{
  "tie_embeddings": true,
  "init_std_up": 0.0369,
  "grad_clip": 1.0,
  "warmup_steps": 200,
  "decay_shape": "linear",
  "seq_len": 128,
  "doc_mask": true
}
MLP neurons of a small language model. Each row is named by its layer, matrix (gate and up: input weights) and neuron, and shows model dimensions 0-159. Each number is 128 + 24 x the weight over its row's rms, rounded and kept within 0 to 255. Numbers have three digits each. A neuron's up and down rows have the sign that makes its largest values positive.
After each neuron's rows, "fires on" lists the tokens most often at its 100 highest values on Wikipedia text that the model never trained on.

L3.gate139:115137138150084134120132121144123179158156121106138115146097148142154102110165126109136163090135138109144108152116152150158095186131152117134066146103131129138118120096112127117139105172101113153141119136130106117147115124123108128069094135161109134152119137117102113145104126148156123102128107139137125137151105177136112129110143146154103146059121096131124153080144153175076148133155137172123142146135171116138124149097177147136099130123156122060148144186118113111150109131140131
L3.up139:138115106188119093180171106123114094183133116132111120160116101141094127145127123135101157127094132138148152129132157145133106119147111134133128075136113149171158143200144066140111131123126108131105163099164139190175107144152107136112120123142114141119126116120134105107130102136118112117110141096146141086142131127167152129153120107120171148148114146092124103127172126098088154099148126117138133141114172102153097152133109092153083101104137136118125096108146107090108126117131153
fires on: "si", "pp", "ici", " April", " August"

L3.gate126:126101143112089105107137158100087126128132134105155139116099123189095133117152110108145138108075165103121122060158135160114069158121197111158187078118139131110137131124154145086110142097137103123125164098105095155146150125130100149139127146120128153117155114114124166164154102152103134091126063146153140116153146103139120091143120124128124102109163136130146136113091150108172167120143133141143150135125097115112086148122124103108123133107114131122135148152122117130118143116112114
L3.up126:133134140127136140116089148124135102124078112129164123086092087142090119129106147113151142082126118113172120134107089148171157137182155151083120172103127074134123137115146169132172141151119113132105151184121113126142125107147132103094120149130160142075115171123146134125133153119168107139111098170157117094142135127087132167135084101139172125087122082161146150152169100151095114123162146126108130137123124156126147100145117138123113135090119140123132141138148145116102118145142120
fires on: " —", "ed", " rev", " length", "rov", "end"

L3.gate103:134104128109118096104134175153182139102130100082110142117180081128138132132115147159117133101117117148159119142098155153128117149130123150120126130108163111099119125125142129165143127110088111145120092111134114119105152167161125122133132097109195119116099121145116152126131129096125111157117123122186105086119128125106136119119122114109116200103094129179152171130151138119134084128147112135124093173153105161121147124193121118154153146119153165118167108167140095123112100102122107
L3.up103:119146078095127101123134119114136122156123092110156110137139134133134120127119152118134123091143158139134125086146123096159123159098136122158138150118122121088109113113116124137118131120126117128138102153110105139129142188076105154200143124128116139129139126154110156129152158118156178153142136063158141111107114116091138133115124150111111160078118170096149163101097110155146111143141081159157096136177163142110130117156164123135127129100158153126091070138182157124126123150160105
fires on: " in", " near", " low", "eat", " density"

L3.gate356:091091129115124125153094134110116126128177122102139130084139118124129166114099076161142132160124142144118132116093153127143132105159135181185136167124084122126085125165137119121112107138121130153097110157151124136119132154132064141109107128150092107085122072145135138121111125097129098107135145166141076088117139102084099096163143095151144105177092134109161120129108103104120151115109156113125102131124113128116157143125142108147139125142118099127061151141109117150139123155105112
L3.up356:141116078119121103117133083104120123141119118067109145119143105144143094141088130155161148161141136146119112159095117112110143088143108130144142127131120167105141106169152120100126113152151186137141169168138107087166201155129087122140111117077133126148140123117176100128135141137076098135113108164110106152131128156110129142139089133120134130146133113139146115140137170172157118158148160118126124086139131152148115123142088100126127122159102108149156101144157096135101108102152093
fires on: " –", "s", "'", "-", " first", "led"

L3.gate120:144134122121128118121074136084105123122112144110160147167100114120148135134117134128165131154158091119110125128125148161137123114111128134148075148131155091093107140130170086093167124118089129144085121142105105075145176131121139134142149130143151159091146152166139159129140145077133163163162167117108137145127150098121098123123092121156093118081159114157157132080100089111120136181099129138137135116102145128133159089136128135114100104110143134137170114142099182121106135148133150
L3.up120:118128137109093122104119123115142107145119122144127153115088133088070153112123117132084162148126072160058161113123105130137124129075107109107115095127188126122128115083129151130146158131137146131132143156115133092090152119124140174123096077149149082118160117115104106134135179125142163175154134132143150155123125122100118138131148110143134148149153110074125115128115138138140137126138123106121131094156177120095105155110177126145128157130157171112088140144136138135114118144164165
fires on: "u", "i", "g", "o", "n", "in"

L3.gate64:116129128130144113133121140147124120154198117106100127135100145123152133116154136137186140130150144105144135140120131119151106156106152155108132134175130188093104168124096102090102166103121100114142115130140111120133109139077142122109132149116115121114105165129079158128166152119136089126117115170115123131117111090056073136152141170163148136129117113143181145150139152134140118102171130080153137121167106137145070119174134127117127128137118132147132127163137150112103130083111135
L3.up64:112149093148163096130175106133132094127180097118108122113083113121082134191120103096155133132149183084133113115133131111129130110136109164108122107113122153107125108156158092131121158167120098139144116138177108149128151129142100127093130107087112102108088140097190128106121135107116067123132133158139107094122151073137144147174133115142125160127138122111144122166144101124122126153140141117120142140184142154128181100122163114128140093124127174115119163112118126139139128126117130
fires on: "-", " zone", " Genus", " Country", " Year", " role"

L3.gate96:124153148113155163089141145108091127114136091102143162126133145151126117119120077173142110106144104147144154141126155135104147122161114101152094100168135164144111105170149136158112093141154167162115131114117093098100183138182122137137128127167170119146105123114122117146136107136120157123156136137140105078114156118083099110111128131162080126122179142102137119109094108138122153110104145141123125103104094096129078151099125110107131115127110114149109074118135184110144133098135104
L3.up96:129169155160122130146072161112106141134132156158123160161104127148148071155125157105158159076118096135114109171113069135112126152152150100157157134120159095144098144160121115139123082139141146139117144107149111174127117154145149119109081118127098095146117129099112109157150124102109135126172121142152113095110140116147135143088100161090131127158098104114129150058116133104109118129164107108090148108142135134124128103116118148133108152149120094132081143126114102129099098159115120
fires on: "'", " of", "\n", " to", "ti"

L3.gate343:179116143134176115169114104157123108164185149126170119127114122117089098099117119108118110118128101079108117093123079116134167168108125117132128092101126145137097142108134156125142097136126155146169112152131114122075146138110101108104158140081133140179133122137122119088117127157131143111101103136132149141103122152158145155120134115134114119143106138139152109139143127064143124080122141164151141146153182116144114105130158103164109152115094142128147134128103095067121090094131114
L3.up343:172098092157164104169111079136152092158187108149118131099129135111092172092114159133127153117104119149137090108122116131141111159124152100156148146122189147103125148116116106156091131097150128156113131123106148134163146151113139159119138123104171087109171140124145165076138159098155111187153115150113134118153102120146159114109130136136119162129113184109109133140142103089128133141111122156156114142161122097112134118137128113171141163120115136158131148125121151123114115101137165
fires on: "-", "yr", "ho", "no", "ero", "eno"

L3.gate30:172142146116105134126117077136135124167135177104110105153135130135168118096136118137087097132122163129101175138142143162073095171122106162123135131155157109136150145099113125118146122147107144120121201114159110115126153163092119128135138113099153123147142175132122118133158118126168127138096095158125158103130124104133138145091108087109100078137108104080170109122142126097161102118093129143141085123157103123161117140140101120118131120093132155131118116151180157127096119099152127
L3.up30:090141122147159136163138111073176116154091167148116136157137158085114139095104140152125127106139128148112126103105146151135125145135127169160122161093139118094159132111114131120123118114119134136128163176098091130131128121085151111105141099155154125125164162180201112103121157127126147112142156142126125131138111136105161118117103168101124115111159141114121144158148081150140137132136115150089117102119137101090147117129140118142136135070137133152104124160134129158163041135109139
fires on: "iz", "'", "art", "pr", "qu", "un"

L3.gate390:150144109111105126125090168117122113123151134151147129083104149147141131152123142153097113111150078109137166131116117139134092126131154159159127124109145154122120145133136145091102146092117092144099144103160111135071134166145112132124141153116086119142130105108109104151114133124135143142088100117163090142109178149139104122113101113144093098072141176111127171131087148154121103162171151159155095191117168126160138138133129097104132140140069134142122095151144155131114127108158150
L3.up390:130139098112108136097150117128103097153115114123139120162110072131112113133135091162120144137124141120106170118146148130149122155161138121087160079118126122143101102133129087159145128158125127124155169139131092076112146173128129107130099105111111128137111099110114105117140137108144109143152165156131143142113126126131120160105146099129141167119116070105115151158138089143149089086139111179132106114147048117106128148131147117116141107150158132096101081091160128149080135083148164
fires on: " For", " Win", " Loss", "For", "loan", " ="

L3.gate301:138128121072110115124185102109110134099143105090138131125147135124139144134149096070111157159099088109123139111105128084132151153145096136114121125089159110096161132134134165146170100078156117133100135132139198144162115140141148101157165142129117111131094173078118133139126121133128184104074136125105149106164120164127126120110151118145127131114129134098150100150147120153086128116107114137120109127151124089115119091119144140117095117153109085132096152093130138146159096155143109
L3.up301:167092140142155105090138116105113108138115134194108126111133143120147151112143112114121162114187151110085107087125182111113149153095119105134151147143148132121102087130121123132119108140089102163105177072118153155115170152139079101124102150128139160107123155115143139123101162131146140128114135119154113100122158112137112131131097120149121150100079106122099139181149104108103133114169114157104110126146160123142136136104101120099144141130101098114135135170116163111175083102129121
fires on: "-", "l", " |", "'"

L3.gate271:086134127107111103124114168123121121102142155104143160107107107120113163114135126108138067115111132129123139114135153137168169124142165121131139090164100111110121146106136138160101067153125131126151104105082125100124146092096110124088138101162116124125096141139100160155147114113178137133148120153137125158166129112095132114105131117168122126104088168142157097170162082109180153149143115120075129127134106150120099120132116110105099162094116121168110171145134134120083155116149148
L3.up271:143104120129106109144095116092138110138142108130119178171124133164109118127123103119104109110136139116118084152128138122134170103162155122145160100119098093126111108118157138165135109166135120117123122104097151120130127142099131144104102125120136094123132112171098127144134115100148090105168149145095145179114150156158161137098133123165092107084106167145128105151147090116130137132162052142107126116123122163166116087123133081154105118130164114148140176121125089133124094111178169
fires on: "O", "E", " o", "r", "I"

L3.gate123:131143156131124092124106127146115152120127150130137143118131166130086100162086111134155097111148136158135129126109142127147118153102195146108098081143124101141118093118144174121110165113143133129135131167135120127082097154101156105127182097107137169125104133140150127115091133089111137135154122130132144126100148140160143156093132127107085069115076090128138166167118098101116118165106141131132099149154172154125142159132158183146175115092121135131167113129130104152127144110142147
L3.up123:086153096115118148126131096186135150097124170177117137109078089121145102171082116094149146146104128099154157163121108140179146123136115125124124134127131141176112127153090111101105122159113076150122144118136168169157133149143121120123109110116127121139089148121134135138148132104142105123115115155159124125135150157130094140128108107128157156124115150113072168117162122119163115076121182133139147149150135109129136133085127092125161106119100131156136105101094170149118111104117169
fires on: "-", "wh", "–"

L3.gate244:096118089136153139091134122094129089124108115106123145150110116146135089100155174113141078135120115139149134127109111111128155120148127138102164130117097130082109134150093128138135155166115118144092108117114150153067097146093091100115143169105129124099150161186109144115124140136101148094096117139141107129068118142121102132097108172098163154133078143101081126152131145131125115135109161116127144172112093126156155137114133106100111098115100136150103101097121121081164132130099127
L3.up244:135113133076100085173111111100123133139107114091115108095138150154140117139140130157115158162131153111129125153145109107149088141133078125140140109113124150087091133083150174100170130149077131093107123142124098095107130141091138150155103104161160115125130120125128118116148179117145064097113143115126159074049100125113137147118090105128115150106150126145115118137148130142123148118120112120174112131104147126094156139121109126104090141112149129125174104129117125132178107110141136
fires on: " ="

L3.gate158:144142152135120125111147115115111119112129143110125175117102137146160133165121165122126113161142167153096184127113140119142140175145160105117153108108147111080162160114144117118124104089174152119142133103132124086165180145184132139117133088092170128141143150154085130117090144117162134117079103126131121107110092090098093108118077130138150154139126128127132146121171125112149127110120122157103118194092117152118113140089153114135086144124117121134110099164122138148144091140138113
L3.up158:063108106140142146184116097120110153109107110123112117134141122124119114152137138163117140109112177131125110108089179098142107152123180121106136128176146136105091145121140143128160114090166138082164113087125148183159161102140155097182128102146134110162147173122114127136125149167140125170152104142176114122096112144133138098138124142140129148148104151131128136131134138130129105144117106115085147171115132110124131132160153077136105153117094173138104152128142137175127108130116135
fires on: " is", " a", " was", "\n\n", " an", " place"

L3.gate144:118126147100097133122095123161099112147175129111108163112102108130081126141127106139181102133141157112111137129157164171153114120119133142129123157147131140160124141176141100100144117107134138153104073124104093086112112072128126117140126090159158104136090129135182108130125164102135143114069119115111090094098139106128149155168128139102129110104156123159140130131142179161113170157138149091109100163119094148091102124105144130107153113104130155148148096134136128133128160151147148
L3.up144:133152129115142152139092165128147108140108136120137105110138121120119141098180106105160102109123163124129150100171139139166146132125115151124145157119173095134108143148148101162150115103142140142119088122095100124120131084155138133118152119121163109095160172148107104131156079112152101123113097140114127108109104072109180134125127151127152123111125131174161197150159177123128164135119118109121138086108109107125153133143176103122121186146135136163123118067097119142145148110106130
fires on: "B", " 18", " age", "ss"

L3.gate159:101163124147138120097133143140164139179148098092168068108140172119172111166138072102142117124133163159147124138131102120132148127131132135128141127151135095114115127127168086131129100108113117097150143142154123132118143079180141097144118146122102120089132124138110181137171144103125128095122084140104127156142137164152089096170129120154110137146106153139156113138111102124148145143109189125132140128115120096117126124130143189093123127172147110150143112088089139156132149123129094
L3.up159:097122122077128144120178149140155114121144131096136096083106131090125138125084100166103137126155129130138158149135142132141114134169133155133157142120131148144170131078130106131103107120144148145120192160095131159112136070139118116111112124114129127128134144154140118140121155120190138133114134146129132155117159122134205161133097145170141145145153128178135076159129108112112113144177078135115144117124113140127117164095084144151129104145114147126146086120087170133115124115102125
fires on: " Win", " Go", "oc", " Loss", "Ac", "c"

L3.gate322:153132148157152155100127113148116099105141109098142132149147175124100137186123133081107093136156125142130136087107134121125152152118100137114133157129071146141163134143112136143119114104124101142179136134099155150125121092117153174114140084085152136122107117171155150093154098143152108114137111136116121178135097168136132130115145117141108142123102149094137074158138174148125170150121138132090131093084142101115128166118137177144096124161135130115128130155109148144086087158120102
L3.up322:156138092105124102129180115116095143138110147157104118107094122131103150120172133142113066124114140085107129113094124138134145124155159101100110103098128118128183099115159152142156157149119096072119112157118131140083079116104103122127174137147112171117081098111120147135139110108135105105149104139163097139095128149119146160141182120120141111138093128078134145154143111135136115125121110108111112151127130107136166155131118185174157105130131094124109150117120096154145119122140084
fires on: "ym", "rop", "rm", "op", "bi", "ram"

L3.gate176:119140116143099087172131163161134119145109163141145142165105150138159118112117140161130142146110145113124163156169160117116118131145110096130136083106085144093109125125112147150158114151129116105134127140094135133111171121084132161110137154150128107173109120163097099110146188150129107096126126154120145148104193145170137139134121133135161161125138129138141116116142111152153102125129123153117109163156139130132135085109158105114134135110133123163123158131167213119084093157144173
L3.up176:113120100126152149117123127110136126166163155107082171097145120132113128083109141130137112153178120112115108115129138158087106173107133168120145127092103139148138174102088184162152119132116121090136115103119112123141127136082107156125100151113131137118143131161103124137118153158117132121128149132177106162165097152086109167163125169135154106123074090075112115158126124151113116120148067113114167092104161122136147124114127122114135108117142129120173155103153141129111106113103109
fires on: ",", "There", "if"

L3.gate413:084129142155111141124108121125129189155140140103146209082086111096131150178165091149149098134121114128131159129154144107116165105096084090114148113119157155125114126105153107136072163150157174130092129121139150106114162149119128122110097154109160110110118164155161104134170145113122142138149117137130144097132108118099145109107134124127130136110116116105071092139128113111161102155176109161147127091155119109128136086158148119114095125127145124122116137098139109126109120125103129
L3.up413:162127114141089141087120129103117110095153119120125144157125155118115100159118146140151144121173113118091155156103121106152130131127109122129084173107124152165099109094140126159150163127153114176109151147120107144142176158149118072141141101151137100164125151118171108097105146115160095138151110108139171121108129165135124128152107106074116154117185131130083127132152123089112115118098115175136170123103134114118145144117099095130131111144160105170130103106112108152132095180120113
fires on: "L", "V", "O", "F", "ta", "D"

L3.gate247:108107154114165124111067139095163135117111169180117158139126113138133136162129164103156092197100149149142142130103146135115133153164113167148139135122156142148112118127102116100147115167179160138155140083152146124151175113145134099136140191116108142113111144138120144119111149166102117133138107146122102100119130155119128131158138094104180104145157087150135135097101133138132104114127137163147113095113126123131133117084090137132107101140078139159152106130116106133108104168114160
L3.up247:099077116160154100138137130153175115145104177104129091129155116142135118087123163096151138120142121118155139125101192145144122153161106126136123125150164075169154115102123116111153106172116087092069120082144162133155104134133162137131134136164153129129106143131131100106126108123104102120119114144127106155131134107120124139107084107130184170115105086128151129079145141154135160105120160116103112145110145063119108153140118132141130098127101118175105130107110132118135130110135119
fires on: "er", " footballer", " architect", " Architect"

L3.gate411:125162107114104092159108121090133152128135121138132137143094150148140150143129147106158141110130129129139125133100121110103132129105132120132173095138141099163125066126134116161118135161082168099146117132141121108123210136129122058120142119167119130090115159107155173120137138125142172143121083116123182140129158150143140084117129129124128146118140116134098121155137120137145157135139147157142154124137075108145147126125108135126136088156132092095127115156111193152062126167158139
L3.up411:143137159115161103105133126133169131138150125109112068120140175075119128128118110114140133163155145119130113123102142158141124134120142114081168146097132093139130176109138125103123134128110163150079151093083082107112141135117097144102153129135105151127116123161160113149121099084112095158131111131183138127121139078112145144143112091172113113091104117139112141114124153119117108084136137103113154081087123155112146126096104135109107126087192142141087106141155113111113117099107140
fires on: " of", "ing", "ure", "ce"

L3.gate29:111106096136159146160138109124090167142131088096072122146106118098107171144099163187108145122137150149136134134119157116096133084176124111113112140141133112100109165129133138117106142151177107162078113092131143127119199123108138146118149140096121124114160147107127142142104104085147175098116151160133108124116143157066134131115121089142142115148150123138161161115098117130153141124136121132143105096150141135115128154115129127105124137092118114108073162166155150148124126139152163
L3.up29:118104086128093160131140139093124119110141157096120129117146141145148119157133142092161149095116155100129114147153115161121173151137108122164126165164085179102077114158153130112150114142143094145119097128119143112142129130121118123134130112165096172157162136149122107141133135128086095121151158086168103080132110139146119129157095110114135150078108098146114153117092101107143112104151101134110126125103094104166158137108131110120174148076115124117077148125111116126188135104147137
fires on: "-", " •"

L3.gate26:161131100148087079159102117141075171109096153126144158072132168130095101149142116095142118142146121132096161101158153129123095108095147115109098126144133140151117136134127114157107108111153147097145164188156126132131140099115085146144142095126084167126116157098139090157131126133103152135080051147133151127117149127111110146135134106108160154130128122158128158123146105118146116135133160170108108094168140110142147142121102108141149136126139141132160094125103154153143117135153094
L3.up26:177140116149111153125110125126125114149118124155145137158132129130159077110149143162145104144136161080094116133166107103119156117144133160124106154121124143130086153130126080143070111122198122133136142155177165144098127117125133155113094126095079137130137147122134152171103167179096109109146119110142123115119129119125136153111114128124097121125123119139124092141119128082129099135155115149107136125107115135159153141102087157119102098051128138115117119166176178094147132143130142
fires on: ",", "'", "c", "pa", "i", "vi"

L3.gate243:104114095093146120153093148089148155135136130118144169080095173109145148117138168140103124089068126114108130103126109158118179129104164154142140095111122124146110131125158134110155066107135089126140108093123127110115123130146152126094118144155122104126138104110158118149140170146149166106145094110118161094132130155105147122130148138116106152105120142118130108114170127142110142128173136087154160088135115135142105131143128153139083130089162178094116146125148146179094103166144144
L3.up243:139113146118141103084094159142136114122125133111159096121107114112116119135125109117160161112104079128164159157085110129142153089111152131122134075097139124111107114152139113119113151109160117148150099151113179136127127114088148116096114158129137103135106061159108161122128176164134135128169154121136187173121153202121151113150127152144143134127137084113142156124084093148111134080095107137127133127136107130127155106140133123107101150131114141161121141086124084094124142149117122
fires on: "ng", "mi", "gu", "chi", "ong", "ung"

L3.gate33:168134094151112102109107159129154089099151157133135132146090106147162103107172123104136136170118111096117142128154118146122105161136146142113097133139114113126113102114121134133113087144121133150103108116160108159100088125114097165160107171103130112135114138147160090171121103114107142126118107124128141131155147138104095128139137140162113137147152135177181127124158133146149123089147114156157194123080099143133108091084113133094168122087102105127162100131134153078146160160123146
L3.up33:126077133105123161115125131169162119117130144146147115092134145109154123113141121220124119153103142106092143125164134123119200126166162125138099162129139141145129161100161132115127102136118119127133095163095105112113144114147146140197138142137135134141161123098117116132152120155108132086130114117149127158124140172115103108129127169131109143102158099178126112155140116125184154114143134123131146145089117107139155078174169110138093104100112139135141141097103149149166122132112140
fires on: ",", " While", " Although", "where"

L3.gate425:153173173156136149137157160115162116129118127101131101144120115100100106139111100138132167108139123097093085128106154113138147113154170113143126130101116191163105152157134143123093115117183121115123097140149132116162121167162134167110123145137082112145138172171090163127110158103143118130131117170144122150145112144149159104097125087077095132108129127140148104119142130107108179140163090148117122145171090115131114076142121136111096128144101173132115147138134113118127125157150132
L3.up425:163168112136113122129076161097168131132150154142117101145116107117099078159119147140101163147132156143093093120097159159138120145147116119119083156100106112154120094083153128134127100162163116138148099113110144081178126177147127158143120113108081116143139108130140155111137141142136125102156122089132133118120119098177154114097122093110113094106154121154143145106130136081095107135158103114141110154130112124105112093123111106151167156123095129127131194162135124131111165127156143
fires on: " Bl", " ass", " round", "Bl", " bl", "bl"

L3.gate439:137089174173166138150105102118099108123155128096125134142124119128151122078121101161165099163107111147068155166121116104106103132138138160125139100121089109125161110096159115090124155130096138119128153109153157148106115142133106168127111069169128116122130112103120152064093139157129090137123140142105117103167156140125172137135154130132123090121095135138121100134163117095115078163129126160173101167144115088133135158117106114136160135135127136128140121151150146130114111090114138
L3.up439:117113132140127169142118137119138107141152107116136100157141060120161074097135154157141176107108100122126139100128118158120148164087147104080104104083148113140109075095113126103117149153102123151144124120131110122106120192139150177091152094127127081128149142108106131146140126121108112096143129101177140078099121102187143150145098157100123119127127149139109151075152128085121127117167141153126133121131137148135108153104143126158107119141136111115123122156138149134146105104117093
fires on: " C", " Fr", "J"

L3.gate232:110108159178138170119123112093178125136114147113128105174124101119141133102106128156089134137099110137100145175125113137164121095174090120117153154087164119139129104136147169114162094136128109157083137153160131109071153131123128141108099124126116151135154149125135100200139104108125094104127113128110139143143120114117109105102151163085167113148127100120136170125113078127126162121106132122135106136108151102140133129119085126157148129090146106135161058126120096140134102127140132
L3.up232:120144138138125155081125109101144085112085104092134139154150137141138186158130150093110097139118084142142112150188130151125143132171097111153129134099145143140140109082134144141151167162117144128091140137154130107111154147154105129122118131143059114145141196134121084110128099133134087084136142141141145138142146114147132146131113180140154116120117166118149120104071115138144157113119115142117183132133131116092184098140118146135136116141175152153108089106121129129125150127136125
fires on: " following", "st", "=", "t", " that"

L3.gate43:138130146139145118137140142090108098135098116150112113087129144099106138122126086127121149133136143138147123102124125139124159192087108136175133102120152133074112176147118123136097097151118123119135131119155107135140111135148132122097136091072134146149152095112111135096114092118102086139119128117193114147087121140127118084133134128166157117106161137121178134095146156093105126085139092132143130127126181131150150181091181138113178129131125147106104116122125126124075146097111116
L3.up43:094164124108118144132114141098169083142117153161124083111129124122086137112116098142142130116105122115132112102137137090165118153073147113177145106157137107091140101140143147140129119135111108139127144095129144110149154149152140117111120176117112139144148154147152128122115111167114116098123149162147147166092109089146123147109104142169119108126173133139124112152104159161180156109156144164167158121138133120153126145100140122112132184114135149113126134129170131107119217118077099
fires on: "-", "mo", "si", " ri", "fa", "lo"

L3.gate85:140151178094137177156092113106088124138145156141112155094145139094120107139123159132130126165180125142115098126123180173142118132105129153172101140142147131104124095130134084166129101093119101128146129168121161115147141140132095145060133113120105073153090115114124130099113127144097153124096152124116139124154121143139155134134133104126115088108129134114128093138101087132158164152167114124134090116138114142132145133118077082126103078177113124131152104153147153120118134128128163
L3.up85:145102119146149072149110174118119145127129110139093153154160141099134064112156115111105165133169094173106120153102121136133123132105115128155139132114112170091073172138165102111131159172123097149135169175100094123139121154093105114114151098110177112135150134139138097089123127146119105146110119117167129117093128111132156119144154144098102109106127138143159076117123103143141109135135086152137167125137177147109104111089110135153140113117127113169129153125139155137139118144156113
fires on: "-", "a", "/", "o", "i", "t"

L3.gate188:101139119120118107153116122147134132173092147160116111163146133163136141114122156123136077093150134127062146112139136102125098137149129134129169106092147085148144190145148089108160143097099085152124103097151132149108117115168162135160121110153155142133137109131125126152138125127126118112158086123181096154075122133137106154130167118104113159143120059124134146146133158126129111157132095118149134120136089113108091166147129123111146095108119110136131090146150146093132176147098137
L3.up188:119155139130103116153154094100118136195130161140106132126130116126142118093109098142161149154194075123088111079144153144151141124134183153146093105128120138142078157110144160096127167162120103123150104132184136190128119119128158107140128092142175106106130137148102118117141121124127109154171111144141103130110101153145104104108110103090124128130145119075138136115133137146117076128134135148129147125170115152104149118145173083137139092140162142124144121114127118128105113133148134
fires on: " Ti", " Ni", "ru", " Wi", "ö"

L3.gate184:140137136150078138147112092127151124144113118122141122146137156120177128107113114101139138155108108103102169154089128151100127148178197150120120146133136116147107130135111135178164090156092131147133097144159103139094118112124134160173149102129106124124178119130149136105167143133136121084104107103129111130147124140151103115143091090193103149128117153113130134055154113160156129127124152181167146115123132123126117171106131131156133113107147096150164126185119131135126141129149132
L3.up184:143116116179138130125189113108144132150146115109131101140134090112148141175120157094104139118128114102149152117111109129103104118161134134106141133109139119144135090155131140137126125150127149072164080118142138126085127119130115139126076126101128112134151162140070101134115134172120156157120128129116151147172096117170149101163153127137097095110130174176099120096140143116141122126125137093157079091116090135171147162137108114110113166113117133159204119126150151110105116143109116
fires on: " C", "C", "ska"

L3.gate17:137178161145100150142084111114133122157169109108129129107133136126118108167159104173110112148140108124128139115145114116114187123117154166094130150166103120147123136167137084123159112085163129129111130105167129102061142162122125139153111117135094121125071100118146175125122146144115126130166137120150109127137124135127125073127105082133118149092134103122109135134105138134154113097116109106125108148141173106126147115120148147114115094157077159098147179133144094102079102127106103
L3.up17:071127117124142114119140125115127155125154117150124152105143116102114097122092152179153155102138152145134136149114100131086119111123130115137067124122149163127101129112109123120114127093152098140097125123142121199127106074118156123135148151129147135143103161102085134156198167129127085120135113093127088126151157131167114151090106155125117111139124134124170116110135107088140120093121109114114122104185145125128142160128171112129129093174148117160105075147114100103138135119098141
fires on: " both", "gu", " either", " between", "st", "f"